Weights of a small transformer language model.
Size: 19 layers, width 256, MLP 1024 tanh GELU, vocabulary 793, 15.3M parameters.
Training: 634M tokens, 4834 steps.
MLP neurons of a small language model. Each row is named by its layer, matrix (up: input weights; down: output weights) and neuron, and shows model dimensions 0-255. Each number is 500 + 40 x the weight over its row's rms, rounded and kept within 0 to 999. Numbers have three digits each.
After each neuron's rows, "fires in" lists the words (lower case) most often at its 100 highest values on Wikipedia text that the model never trained on. A number after a token or word is its count.

L16.up809:456527500538511455431590515522521481544455551473562500479489521510473461465520476524473450458558489556478512569437578493513466498498499584530468532500495536496527483533451480453561487489476441532526500464527481557477502489518507487458534528507514489520481384511478478478477445459478516555474472510485497454497534479536533521566647448518540527451503496433501595476463492450562503511473524524450488476522538436453509412545499487474554517499444503494499462478594536541548505448493489516491453572485468500529519541473485537491507507477507554413514492449574494560561485557424496538493520483431529406461495450452497513485453566521498494531448501531540490517458554416497505509466469492499509419539480501486385522591514536566514491468448453534463484489507445495495549499609533
L16.down809:466492453497498530496535541475544512506520479533558484508551520513472490483526458512431481528486515559570504558462464458519506515466492489484477505500490478532515521499449481444464510455614544451532481574495476541533496578459526505459548478507450457515512493514571479466488560523493512481501568523547466465444513536547386568464435556486417525511489529449534465532578495580406524463456505480495463502488515598494524400474489465538515530504417507501521493487501505485489475588531481454526470469476490497535472545467485503481508450562543476512514497541489438490489452439451504497549466451506486567551485549507491417477559514441522451478504548524502437479478417517523444504519403579461501503612474501490555542555497546506548578476508512512444527416485515487535596454456453
fires in: "is" 26, "was" 18, "will" 7, "been" 5, "korea" 5

L11.up204:511470514541438481486520450498539521509479462460502477512489469504523560498478537517444463463570473479475475413502460420485554553459416465473501514493448514437534486565525495501495465554507422498580523434512476534438498474490472495536508460510568459489577436495482477499502474501525459526499461466531454461503477493524528516522484453542497411504495477483510549467517493516486537559475532419501502455493605398506533518511523534440485504527498445515544482441512518583488495539496541463501516541485491528553483540489438470431471444554491519527506527543547509539507495517500474483591521482548554496522487476577504499496460499551421512543497567464525483533516483453487558505541494372481534360507556465563491570502475425509495481406496508533468627446510457513481483421533493
L11.down204:569467494516535531490521505550537503518514536514521456454479552523517478565489406584485461490511504459460521437536423509473553486414447430523526498517475527537463479549516470496532488462492491479483494484456507522435552500502513480436419472475482449540483410489494545516463477479466541436469494550485432439448548519463483489518464486533596463474466540458498489511508499459502573550471522462448549558526478499518519500386539511571488488555491545522535472412532496468515505483506498515531490442500524453532474517476520496530494491593504564509546426497526433524468497498550540423460568501524528521525468558511458427515481461517513469510550521516490485499477508508538475490568514473544467436489584489487467553511488446602442509537482534602416523499569581405474465464487423
fires in: "new" 35, "per" 5, "performed" 4, "period" 4, "lower" 4

L11.up892:504532475552573560462430583536478487497455488492493559479486564447549527465506562512524519556505491463476512482516490523552419441568531531536455524497488574476476543561491499515506459493518496500518541399467482491569527470488442470517427525459433553520490569471544442473477524535430512488475537481395570547470461514538521477459518461469443480455536513519504509483614513450431515473516479503530495459488531502492497498525436589423507430547478479463518443539473489482509500419474491464471514491458528546483502535527585526523527537537547514533570477465479432521555502468512510525555582469496530454464494505487522492501521493537545444548563506559490514486505550547556573440512459537463473494480554552455456519532473449532493473452552467449475554561453490605533532491558481
L11.down892:506437507529477476510439495462548512464496526457516435499407437512489510494486441549464435465498496443522484550507447465425520535462454451435488430493565462553511492463536482472490536453478454476435534533502474521475505487526535533476542470555511487434435447519489414419462563475551449497448527421533456521381552528446463460508447449478532443529408511491521430551423501532515419464530569463499413457432496531473559488531526462542483473459493470477527524457553529497507576539493514496532487555490535484566480518435521492435451492535483478519490526497493555486482492476481462496446501561539525532540502467477496466532518538471491441468490554446484518503502473454456455557526490451494461475502483459449528520461524483490487490558453561545533441405527487424458463466481573
fires in: "and" 71

L2.up933:507500477482498483405525508547541490432513539544544510531482464562544450566488489560551523544552513508448520455521520505417528457440496492478492526466504481500416493461580506498539510491558462553495492465436502508514502545511510482468468468524523527519513520536534444530440494506497482449586474489499429447508585478435515471500550446498486482477471518450551533411460476573440499565518473426447508491440561487510454435465578500518582561499513509498517448522536470478530478572522545478438495520525489568580609524461581472454457487511500517476484518489524525490487504522526442472458541507490474493517574440493497479555436535652488516507532532545500506483487495484520577516534450473471433523496556497538436496540503468481443503508470523496568493512462396494465533489481576
L2.down933:469504494467474534514440453497498465483512473440521502487527512470426441469502490476523565444499438504562473442475443474449517499525497465438569419491513531529519386537529496524549530524509586488487567496532506459508530461565497544512501565463400522454568491480468543485471484496532492419471516536480508471455503574453514462449482475502495433517496382540528527523485489500478498578501466553496485532455441455468479540497507480499506577568513471461540483523454471524502545518505523457464468553450499556539477429571556522470584471546516478481558442519457527537532528459538493502477490537501503492455490492505504501530472453510496470501429516426554470511563526524520514454459457516586491450439482485532535483486486514530600528498422523544415485549543511546515460401570595
fires in: "of" 38, "that" 16, "search" 8, "the" 8

L2.up980:480570523517578497514527521506511517458477418483458463564484462505506522448458496499505543418487510545482510422468527522515525450492485467511535507477464504535486518568442498512513501469459455507533476480485526488459533529457528508426423545514513524500435522569587521487476452514507477426488485547493490455496529479394553418506555422546494435482523508497468460456488490494495432452526524492525476441486520580486474464511474511468447497528541463533412431536501463495475457512525415529551455397506520599471516504484502542531469487492494518449502502476524497445528480491514486510529512537559493468550554450528452468494538500537494492541580546528545522519551578444474495507567590479457523502515610520501434499574563497549477531507486554571536503538482453545524545418599435
L2.down980:520442538495475507461462525514502504473501515475516472430548549485448497530544530400498484445452591444442508476535522573498540504495511479526530444550421543512569452519540481470436517432462524499593465541479479485526454429589512492512516455485441503531481516455528524467484546517429506530494533462486520527492496560559433524539500551477530565553525506493548499522567435442453452371496495502529460532504440492510479458552481471546551552596536494504554519469511477539506488503459492468477485498413480452464507468501480544496526518476499466469473534523465561535516525547450525545464469519558534537506571437516456519448480511535537438476474459544535508502515531473475599530502503538449477478479441539467513466438539492560461532448515485469449572575481542523459508444539608
fires in: "that" 41, "steel" 5, "youth" 4, "y" 4

L9.up641:456497447505483471517487514496498510553509446483569430520499457498507593482502461512532490486460518593459510517530546519569522564512519483521469487443497508513508524478488495504496488568497482473549515464465432472523511453433412443499560566563513513535539569470527505489496540491481458532533526511474521517497470507436519386501542554445503470424463527602453484460520424502497468560481484467474478522546453427468461549545546534518515501547447488489426493473500523581525494500575442541534495556533494515509476549527572508448602483492530497521523512532538582527544544543422464526527466527531534487504509552521513450503457489503468405435579490489569503505447555557529476495526466472527590568578577484569518488473537464520468459531535476565521513414550508517522489523503493
L9.down641:581509524541531522531579512592501465453471532523480539475438511412499498516471556520528493454443555560516491544484497520442425437447521479428574538544398455532475566522464495529508501497498532506508560484536548468567554487563547491489441473517547459454481536510445583521534498448518500567502507461504483481541459502529535512481464533482510454502434398535559531519481495505532567522483608513442499533539498469460583560460478458575548432561505487463458513527520557479504562534548542512532475514485516497519455560497501513426509519530494499473501523448515499502477560504475480501500475500563520433509488466515419529421450512495515508449551485483536456500518522512497530476486495534541517489506502406418525467504440487546480428459458499428531418487465496466505395499496470
fires in: "the" 62

L16.up310:515518448450524492472528584504490506544387457549531502518502474554516582500537524561544520531463505542441464483490521586525495447517476516518417497563485506499463552472514484491475470396471508492526534461454532538538437453474396423513569505465507524589541485492508572465490447496508513462414531518505472482479490413522497466565463540515449510493496522460488511505480489506434504509534532429534487477460492523441513508556540512482570478497486508461562462483520554465543559539532527541343504464494503540497489436512529471493470534492473531593558536587472516505523480537420514530525480422523603564485508525492516507537535512510497544469532521494459552518529579509519428515458476509489520530509475481524524524538495496451509543504470496511502568521434589527434530455469472
L16.down310:417474489564510527446556464521498517534426494559462493489517493498515533558491520509500608536384514480493468537498434510469540477504589505463490413567497568513500464478521415498467547440537534461459418514534497420494546438542480460499496502519501527459461504508486538517556539588539498477442503550491474511520496543536511565512488557514566470550551463503482496498522556568486475543481500562546536533434488469547538513468540485468416507512449447478523495487565564560533475503537457552577494527561451556543401501498452554496538523503450521579437558535494508493520512484476456522450511549450484479483480524514512433514496512503433492481443521426497474472624496477523509427521555496524509508531519531526468511435455482524481461503550457559506502471508527447515466442529481
fires in: "an" 47, "another" 9

L14.up990:477515418498461464471469556565522548495463524546514484534429423557516450489469497492505507446486488496498472468483505457473504504511522508488483465531512473503466521590501429539479479417505476512530491496497465543585474545446452447490498598432510447551511479545508476491553498463537474417535530527488496519540512481466496430549537466513444503520508451476490437487519472446505454482510549581516440472459538532472441554525507578491488404525541497492573490563483553540522475463525463502473530494525494497507499525503497438511520460537522455477546500520536440516569522573524397476569465527479550479477454579537592445525450441505502475491458445453526501480574523557484583442515481487496427497547615481506428535586484472504463560503514532527493580531454483556489492443520530
L14.down990:493509525500474518572467498464445522456514467505513532515555531447519488434498540485471475587491533489549506485495525557562466477457473500496506497536601556490513455440538481480550491502511517508493535465466479512493553460495503499507511433513543532450471567562407457544543541503465592561462463431533533430441485509500558500483469564443567570498556574535511572478480537497449467489473503519547489478535520478445458482440531504566507571472525510530472516407460559506429508453420512474494568499492551551568480483465531470493503549477435514485507467454514518557490509465463513529535543546519500504546527548486457569586512487457449490493552555523463534532511491420427455548519484494500449481445467493551500453463457494565514483620529513525488503557492534588507553513413489
fires in: "but" 20, "while" 11, "system" 8, "systems" 5, "by" 5, "and" 5

L15.up924:454544449538506421510510586551522588458462526575481455515600409435488467501528517472556461433500553496462482551597515463452523513504464428496495554557543496446517482534489473487428500505449504404565550491574512528517538488495477452444541469506508542503575426575484461517484500525516541492542480477565418434488494515471508541524500470468504491505566521540479474482478489495485549483483481494520508454455519484441448550542496531491512512499479423536583456497458516504547517508487535496429518471488495468581585566463557462539522430496530526551513436505515525460483458544447426467491478514491537462508511522486495454521472481536498557508474571442494568498522475477513513519584461480446547479573514550524452528508523481434469477560428533479525466437463539513526437512499506
L15.down924:536466453478566524517496343502507476479525474475536570441462509479557542455536559573464488573482497581536463584427491539524471516430525459442501435497466502535504489479438473519586460514503498498477503499496452597487451485396441540464429507507507507521466486450538536558504469435511429492453462542485516530485541561508512498544433551559564538463453495478475441492513498491535418450483479510499458520499534533525506420480536419520545479511510507508410481476542499468468515515534425463509519534428558438423542484486551503534454515516480487462522537474465417480438524488514492594519504500593515511455472502469458525515439468486531547474552532493519467499453505482484523514488440473550501539475503437518470512503499487495530479503541529504466515599475471538455499509474532
fires in: "to" 38, "in" 13, "of" 5

L2.up364:483502534490471540472531436537569514502474518569507502559458511419448408502514497504491512526513570493475576451447531485542449490501477509552481540484465529499508507467564419487466492565510513510504481471477562476461419543451497481482435520476538576541483518590495435477538419607501477459493448445501536510465587500496488527519516503507514412413522530463520537472450552450449386484491497485515530479555566500501505417512489492450552518454477497482542496419534512520509514496525554523478479490503504482505543550509569417459485463525446565494504490533485514475589511513540475481494499530489489499478478499461548453438441503488503487567589492542519460527429504425534520495504499517491490510491464496525447560594476517489474579538483480506452489602531414502453454479534565
L2.down364:504517431456512498471520476532491498470570449471496505493519402552492522519443468500475507446437534508466484500453416533491479603496497483423495564466596483493512509509546537491475489483458501533450441518473510467478494486522498549516550489460575470542522470528534472497551537528505521466483524504539515499486472493445587493548560481553489484487527494530494518492441502502551552451544527486429563528457536436368564430490499454450502452447454551510527513457449553495489557503468500437458462455564493453421489498557511490535407482607496498456523501477538463436548539464484552550539471500594551483493512490491449469453555473477539479523483540417467520477477495444470520463494509477491527404555463488477570451501531460521472515461528520520417473441514515489470518597521461
fires in: "was" 29, "is" 21, "party" 11, "college" 6, "law" 4

L2.up837:491467507567534503572569517497558518471482435469526509588598481505374488487484508542558522593512526463516501498487553398455504519470477488533436531473542455497462537564578524484542501467518487516485521510473472569491549496485462510420477447487523538517491503514476442531515472483482499454541478422509511438497589482500510449626564537486510473522552512510507523454508577517452500551492455484497490471475560490505472428576513494455462494463401473534489427429492454497565478459522401488576473527525486506531529569509558551517467445487495518484529549455458505509510493498528449544523462470495444460465544490489489435526488480550541463523511524497473455508456591521481476460476457436460477505517573509576448479494515492464501508518487480511516495450402478525544490483566482
L2.down837:540461514448540431466531572523519541528527533519593494517487487497459443398543495513496430507546547542565543578539504516555476529493463442518513472488506552451518518464535484460529471502452529461491527566564483481483506448408479498451539536539505564526567506488444502486527546407495460427510555405457448499489562427466488489491542531516534513528508459505527509525507490515549449534507533420552462529585526523499508434524481492503476473456562470467495483550464532484548529497469417542517479603502570483496554489534501516498471466515465505477530439511550521546593472479501514553502446464420473427525497452557479511505552570547463468540523495476533465534490532544530513485449478536511491521463612453546444529481474481491509486523525521531601509443486488512439578486484517
fires in: "of" 52, "went" 6, "korea" 5, "western" 5

L14.up231:563457447494513541495455478498590486510520555533452523473513475510553561480521489520482501542472589450405571534475493518592582493482517596526502546521600551520589549522417447511506443511504466513523505519489544508456498517449518427530466519547444480576503513458540410432480539466553452510543487427508539503433571544472462468529485462511480546467542542464492503524533449454494454474505434461532537459552503549455472494483486561466512577518460502468522496522432546524524506508515451523478557547495562555533498481461576527448473462550453504477463538459494567539499545564510539547574517500496496499468583505453551480481516512522474509466530531498493520500487517517546506457495464535511578440542481479539541490540494467531487546555489549514429558477490547530526438454550542
L14.down231:507508541471553434521531449423522463452473523434547565420530431519482544487558460553456496474476497470551555494451531540469471524493489579488465558474470515511470518486483546473460470526467449506507473458549486461412524470433512461538496562460547485498495464471490436504536470452593537526503477503479479501591558502541524602541516582491491560508507426504483533561476494585483489560472475477461495500512440556515501479508499503458516484540527501527460512536487526520489533525462520557522540511458515492538486583456518558449503462528453546470477533466553470559424508508484469529497466506489545473553525558551507483487410495471484559413481465522457523521514569508490473534581554490511427502519487526438593563522478467465410470553469466497474568514520568576504475508427438
fires in: "he" 14, "is" 12, "became" 8, "squadron" 7, "also" 6, "one" 5

L2.up144:485531450521488531506478496515512568478449507542457469529504466556465498479472482498476448529477466526497533495524528500461550595490514497566503518518451500484479480471511464545514492464515524444553481521502549490409467482476517452432492486516520460559492465539505477510581508534514477421521444530479538516495510452473442486475519543543498553490531433570404513499551533534487532589485459529553403555461514452408473473510489525511427548453464452489548553503437503509530528447528529516496531473510545437512496523451524457508572392481504487498489501555449501446526494526487407503539447454454520499527508487526513477473494474485550530596533550477415410509484524498491461500512465486484514576447606496561383508466455537447612485569454502449508552485454543487482495494508563
L2.down144:418461487471440457528467563556510536490539492457561597496461501486490480438509487510536523557489480473455497455499502517500516574466512404471525510489518527557460481623551443557518504496484502522462455516525528468547479473525489597465409516477471478525480487556562438533450539479541537426470512494497407498511535479489597551501486490517526532543517520594482431428502500464543520554432475523482521508513520583509531516427511467575541506460546537496566480462457513466540433433451491535538500550456519506539534463568481516490477456475508520480427438419452464531429480530505469468551467507455611538478531496499439520511482494501516504523495480460533515470470436558444500527519466541459429407481523534513489522507489471482496514509470510536462456526444523554476453479491534
fires in: "april" 19, "in" 10, "information" 7, "institute" 6, "infantry" 5, "prison" 5

L16.up454:493497477557501513496527521492500535500438508501527472548528408453534518519489555604428510421519498521520542405545586514430479553522479510459485545430495445429488529598552524460491537469496479373574440406551512553552425444514456523501507506439573507461512453522504500452500566429475512544532550417549473473460509477505504510515601483471478488498477490540501469501472498514420478484528487551455495434509475525474430529517512486508493501528466482456527487491454496535498501522551520532531511535450432542507473475488533471490548392494541524545480454538501500436467540509491510467460537555474484539470509492499480444528450588504464512528606534510514520523507545480539495521502519507475475422496545403457485511490510486534493519558467483462498586465444459447469514482477503
L16.down454:552474485459535482514540477498527475473531493491569488478489532511530512467561421550443486573523461439533446538540427541496469488442578464454426484449443445492542463553543494450583495490507505561484472410463450501485473468518492468465463473531469544501485442432492466559444549472522527496550466480492443408457578425531502474487474470555536533582468512513466524533507564441524525500474559500478514514503398525445481559504519549512553470490521485522457451511553508525495489464539420453448470469521494476482509512455473503482474478551523512521453564532479455576534435500483462546548518426550440492554458454529457498464466554530474525497459459525543576458550497522585469495468466549500491436526485458439473375460551528512482454506557505513528526511479484513472473523535542
fires in: "the" 32, "him" 9, "them" 5, "richmond" 4

L15.up523:495516511500550497441551465482561549549473456550521454472527488441429530527460538527518397505508416565505527506562481497559447524492403512488503475512508528486483551469443465413446518496475495455557479490543455473501465449532487527473511517497559550444452525592454590428522488557524502430489493474493542539492483487430509479549521591476523473550571457482526461472512541528496515469505472526498477537513506502475513498579534501497517504472446536425507418524496486483500517506537462478483531523492424539554532447554551419446544502515519510499562524450516564565525507526489492437517454470447501500451492565548470468543483499491367490538455559486528445575519564489515463455477458442531508472457508498472528558437483543481462509459500523512468575456446537480541525466539575
L15.down523:416521496520519565520508510514422502508459490532530459455515543477509550500488579493473525482464494494540529528504550484487494563537499462472533429490490558469496478464451465483531503500507568490514478489575480559499515428482475562518504525552522487539540509504538539399534488593517504434570553528515495500474543501530462415480517496494446474491498548487584516608575514505518507568484492464470534521574442510482529567476490589559495502508502460465586532422528537458500502449540472506499490428528534531459451514508539507477457478563496460471470420561490468546527506524523556451498476451513491507454475440596485494487503567506560442454442521448485472528518473502511482403505460542448475492495525441587434456473446521500472523503550446496464562462481438512507558595430530
fires in: "an" 47, "was" 7, "another" 6

L13.up46:444497546471558452529514521543467495494500585557484541421427521481492513440454561531489590481540486485459589428515487558458434481486352488461428525513524553434476509564527498500535452459538480496516509468555494522535512606484500469486429510440488484547493533573507457517446509534511500467482484507447469461535477496478439447472523481513442509473609508527530542491505529455570464508494485540527512495504523575492496503563501536527495483457502494496454507482498483551543453467435460470513501543503486522501507559513557483439426467516545503547589510459539512534509529461553513523562530521511559446550480541517576424494437512481473499509568565540483530529435536499457588445468471466529503496459585465516461579492538497452529454516517497450509471513439522546499516481522529
L13.down46:488560471437477472535420485540548565488508506506510440520538548454525394531531477522446499460522477478439471526551481526506561523468553525534522548556548498505494418573483487516406484470505521513489541506505450500528515443427519489497478474550391515501475541506535485491480498417572490490458558509491434542578571492546546513525538453470568455419473460507507435523462602472464549521450525470476427462511462466529529483452511482530526572510505484485485568468543443542502551505486522468522527486557508561521481516426497513562532490508489459530444536540557504473514462490494525494505541530473572463548531485558409571499453563475545539484512498490498429464530547464466421501456506541479452484505543562564477493529491556543491533550560502516427564535449511499452510548514483
fires in: "and" 22, "by" 16, "of" 14

L9.up255:464487524518513469517448525497485480454485507501462471480482406440583512480406484549503527506468583530552546509582519507550462477461470510568520494413547502496567469461443502391508497500493505486494512528449481461515486501496510447464554536553497527505430518585468472511453481485486448405516519469426524467504552514540486473477481500480499480456516473412509472473513459413456508510500467463535485482509494453473454474513455525547566540530443482466537547512520564588477459490575597544522566540426569466512498498557548555486469526499440512470534587515528448463585481491526533598497573465494519499512486485527573531532564539467521542524517546520513547524466474497482502545449568519493530486515518497540477595506530471545504504553451491495550485489449504582475528419499499
L9.down255:537420519501515565518475506561502533560552502518449511470490600444492487567514511503482483472488551477477507506505503593473472524478508472464454533522501489553477536457499480508421548456514478472454480463520539468494519452556526430477550470546517448466540528457502553555494549541507550535488518487504508514494595465518490527464509504549466513538483520529541552514463480524500494531511569545532516486487557471436559560460450508508541513439494536499389523535458559522567407495526443512513537512461556457531496423545487430530485498538481485493466519380469507535434460524555485506524563486485422451511560523536517495465385552458487432521521473591466513497453509551508541527497484484502475468459562494587498447502436491507467452516499498469479528582453443445514433606491502
fires in: "january" 33, "spanish" 8, "van" 7, "jean" 6

L9.up103:477450512466512507498487509530643536558525536494520507519487534482484500500489518513486489524465568501463483568476515447474464457486467478532507478399492479444584504540497511496517405432451535444515512407518488539500487477544477517457543476445464482514524532520507486473446529523466535522479489510461445607481494522543489493500496545542448416569494545481528573467528485479545542481511526462496551508494592482533497476466515536498555521500509521518447498440497559526627531500538480564419471540465535604529548482455502530539537511486513516501474543455547514461507492534517497519550499449569522503428484531518470541468502500527424479485596539508490521520481476536515616494522504459478579594506537527504431495532470508525522530378470491447458521512466403488548544507525506
L9.down103:598454459582531509512422460550461459480565480457509494534487499459530501485461538490496609447498504500506514568531471575489423506536556512509459456507503536473410541480465473506463501465538486503529541557463499476506586480468467550549505506545540486490498538515496504498527491506469431474482493501594562509448506469536480480538494561440533554467486458569540504503492519506517527573513471522482425467522435559545581530504474508518513486494459511511534543516449489524484495435527464477510485469461457445510526546502496353505429457485446499494589445559496490378462443538475483416515548502461515483565482532446544501559531504470581477477417495445454491487464527548437462525506532567501461441464508529526497474485514491433486533553522500536490497509453568466510457539525477
fires in: "and" 44, "following" 8, "children" 4, "authority" 4

L3.up464:477465535508408497428490487521527533495493569532510501507444472476493530396399501519478459556473533501496534481527498555480492525447497497490532511484454476446527515549470579488508480433517514452474476471500528576477478476552435483508559467480546644558460550535519472436519397479514520446503489527496535485481545387502532499571499491449495422500510509483507539505490505493500481515475457492519516420476602528500473455589501444481487449485531489507595425469482496489574458536513494490478515503471491513560462559466465413571487491533504542466514512459566524526595485502460437501498521531459487494461491548502481536449587464477512489483485570551526510556445505449475449464531516534487470498514552520532399533493503535523561517495526493488509540470495470515494521450620492
L3.down464:477444527563537511512473520501494516491512548501500481491513536494481560470566512493480564448476545578527504504461497563510495504502510461489552535503524488495528469463524509492517543470546501591494553550476472510479478449494519529393556512441459442518436494515409549524550564499501509425487509516503500537473481542455524476507431507520527515517463557480532560510467503493465579451565504511550508562518452452497509505501494529523423458436458472482486579494431555503505475499533502512444517528466532508449442534449497581509401471469545516516556491511476444476477469398489559446377414414524501455466505450411523500558451526489453484434524445510490614497559519538459598557481504481499435472506462524501463510499526558467447490499445468473462485574516517496480515495440481
fires in: "has" 41, "with" 11, "throw" 6, "bishop" 5

L11.up593:623490441527500515450488474514542479553434479542517454519449456470498508538507544529536459537488499500454446479505504519515489447506423466480453568486562535471496521499503500502476494497532523471516501474515548604463479472512472447492495536524563423529468562501562573454485497509529535417545508508476431437500525472553529489569486511590508452493482500505509526499497521497540487572445500568538537456502512511536457482522593538456517527488500473479590484519498487497546582453478500484514565461524485604478459466486586537459568454470482460540527502528559519526453500548543412541562515483518491483475556557514512445521499482522474463507577571539518468536527527531541531440532503473539519344509479423517537500586539492532504571505437551506490506488460541515568509491489483
L11.down593:517556481501492510496546489464493506574491388527463476520441485545410569499534528576482470494476513548498477534484502512610586516469472522465510539470494544483473460469433455490504470408443530460482589470525516553483422503470453491397497488503502519516524427493521582466470545490507518465504499461474528489475548511528517519575489572527486485484425506504527568493486484570526501537464511474479505510541450437447530502523527523521595458472516461523511459572525573522514573498518549412556477535440450491544534536510494489446499480491529521491546535464504485556511439471480508440458413478519501457432586538496439506529442501506492512517501592424514506508533536592495569529521460529502494506465492482525511572542484521518500537511462524523480499424495426506472567458443461
fires in: "an" 63, "announced" 8, "another" 5

L16.up74:529485402533527490511532556525544552516409553519477435581538533501517426550503519437469520469510490526495506489519493472529511541459529542532491580480568497471529506558500504523499495460486458459520487500563514555552527503475500465446471499472450522582517503599507524525503496452481496424412493489432474457496520567530463537496521519528531443454529555456531515423545468479468475512385477527518506481503500534490550460465544544523489510592532543449509534462457490539495514432585456500490415589525521541532476521523504438494464486580524525532516501533587508484517512433493438490432525508505529452481538478607461455516493568584409504478494525545473448529466511521500511450493502478539503463523517418478490521502385462519524512477442515519490494525460484524477543421456482
L16.down74:461542460463556524492496479542441481488454499441479521460465516516566445557475497428504503466409499534506507544467459470496500419465525474489599451531536500513458417509478566410582493553436470440415495472452510502518471523473476498521537463525484558406528507451450500482544543543530524597528496546527544487569565412491520498496534534531494504468490473558518559526455521457546474502437515409483574516498544471513570513458478384549474448498533571515471490488545518508462519493466510566431516484470516487424468527499515539540491518512515550471544486520468492496492477394520510503502508489555464505492547489556495496510444508486459467489517497465561445469432459529513455475501444504565524547435505499479519555557477528560489516573452496546501515544465520502483432515411494
fires in: "on" 17, "to" 14, "or" 8, "over" 7, "in" 6, "for" 6

L11.up161:473549459533467481481435551529459546415411587500499457446516446489504523483525572541486489538498466546432541479534492490468499528526505521446419532516501459472517470488576465477501487440531482460544520461503503507525524555503511427495520509533540572565483517493486456517462516498499512497574528483512472473539531459475560498470539433595502532499513458473483468444492424483478513492528526455521518450507463511438388419472479543483494418505505488523480400502480532504509501571513462473455523479435504622526589458550465493455483501560537508514534494498536491423531470473436480518472527512507559520504467461587578458491490428511516511513528527567530473531518563458496481445515468502433501492559542460520528535463416438467485548509460505442514572456466519541507451415550479
L11.down161:458466477466552524492395485435480481406488394525572469484505508505468496520498483526457523474480542518582460519501487445527554566480498578609511459438559475449458372494469481513535435496560507534511480548516524479470481508416457507567554545546506485491457476538478452444473437471471537508434497561516490501483488567557522551487429555441437472417485501510463579508531511497502462499529541600498534455548445514465489540480466535517535596531517481459550540464443539539461474458432450541487495543501465486452481533482479555529452454512497477484511518492514478534471534498431481494532528476574513477464575574503504447454521516496503454461442468482506534505451525524430549473518501469547487478527519499457531499541499533484544466530533465498510518510442435556508521532477539
fires in: "and" 88

L14.up761:519558409510429445519535522509477562599472497448538475485502508516551491461414477439521499420456553555425532497512478451489519463518497413534500558464479488452454531512527506469510501526542487526539449490562488572496528502523507448481557498460511435531588458612507583480488482460500439457521517477491451542510529536513457500433512548570499451503499476528520489521485491550548505531477504470451448535529492445500481468458516562540527499566497532480495491483446515557500476499568468514521529569537497496507506524507557505472457459518517513558539523458506628500527557553475414519468461485535568523476459522518497402503473570507467532472545586557513537514454503497463606539529500452509519458483547471476442472491390528493519541494505497497534475479547476467569486515424477
L14.down761:443496543548451481516540390421572515443493577492522500542489462498486496399525466493494481497508518507522500494514505480539514580568512530456478525472514510501459499468541514561488544524473485556492526482458551478597545487510474518489513494547453558545474466498422488515595463515557520546501463500556505449501484521557547480507526503491416532454562536431465493570548516463521449496478463538556486549487528473556503510448443516556503447478531431488477513549578531520556473428471557425451509489506551510566492528525437471456497535523625578496467559528547541519546502484490522530514484463551488502551492492529494487495447497554513523534461525469528540502557535541510487447503459461517492459512521481495494537544506500470419497569432529470411449566586510527425493527586513
fires in: "in" 47, "the" 26, "from" 8

L15.up510:553550493439506443499465526551515555475463527521440483490502460506434512525521484547538458479523492482478543531528530552523562494470527406541424499518517514476501543447539502495451550495574562457537536511503465480538507486486512462486429559557464498462456509590512551506441558534521529455515467544521425473435526532489460480493535506505516522511513437482438515475448432465478453457485591467559468490456513456502535460483570573445574541562468503429502529553545500505469575527500495431483475475480514566584494513563521490508555518475518485455548455503574504477516483511486481444485493494464480496496474538548519503462489507486459544531479485571581484518568501437569473406600490517454639504560469508449464464474486582472515513519492564561487545533495512541504457467529497
L15.down510:538580572538511518535538502401532466481541463434529476434495488488589453526496555464503512481486397555505491572502555512502445488537459524512515484505451525516547437493556445535511462515548426559512465482467528555593540598454436460491515435480506503535525543477521474441486511490470479429533458487443546531490515453463489516493503433490470579543508564553439510553450483446511513539490502487511528476437520493526536509543499448537551533597530508467494458432506518482501514498533548580489530493520466459498508464458512558442547540485554512560516553513521415426527498488560559534439537517492507495539468534446509473520447485469543496512544555487452487503485486511526478568460529441518468527526508529537489538545527509501439524418560568520487420543526531445456516515581479
fires in: "to" 47, "from" 7, "biography" 4

L11.up96:553507455506515510479460528449557541446502506499487469524461480461520532487497536525510511528472500556539480511539489473536458508508502460513527565470473484483504570497479543403439477444552531403507487485517503480465493490471380465516522497443488518512564488496492522464493467501507499482529447528471498495409448490551424447437551496540480464468517530455457495460516499556488439489537539585610511502488454465477466475482568544508500468478495507455491473502504531515525537401507564475499561493478469474471458461526491505503549473507621511499561453503489476449513518499448498483510462551553500500564546568558570435533536479492502442517638540566479544477459556518534571502462544482471519500447555514472506525431428473499518463463402487522410544430499505519540551430446462
L11.down96:508512540490462499585501447472545470413482592481542464433471458549489475555509457500549538547503511591544587546504486542538550509456493503571397552545508513539480504478524502478532447556471453487497493490504503561495554484477506452489519547504478527458518556559561422489567454467431451522547528481580492505507521567482483546525491539509530545518528540537489443497502513515478505468543541480542498474519488447439484439512431463503554467508504444505560455537570448544492437543501425446465523545411521489498569509470538486497486518483512459534463506489490550491563469485489523517453474494543571460536580492546489477419473571528508469481438456424518471534498505398606530547521547509454471476511510480462563503524511459544536521564469501521460466559529510488493501470554557
fires in: "and" 47, "isbn" 7, "then" 5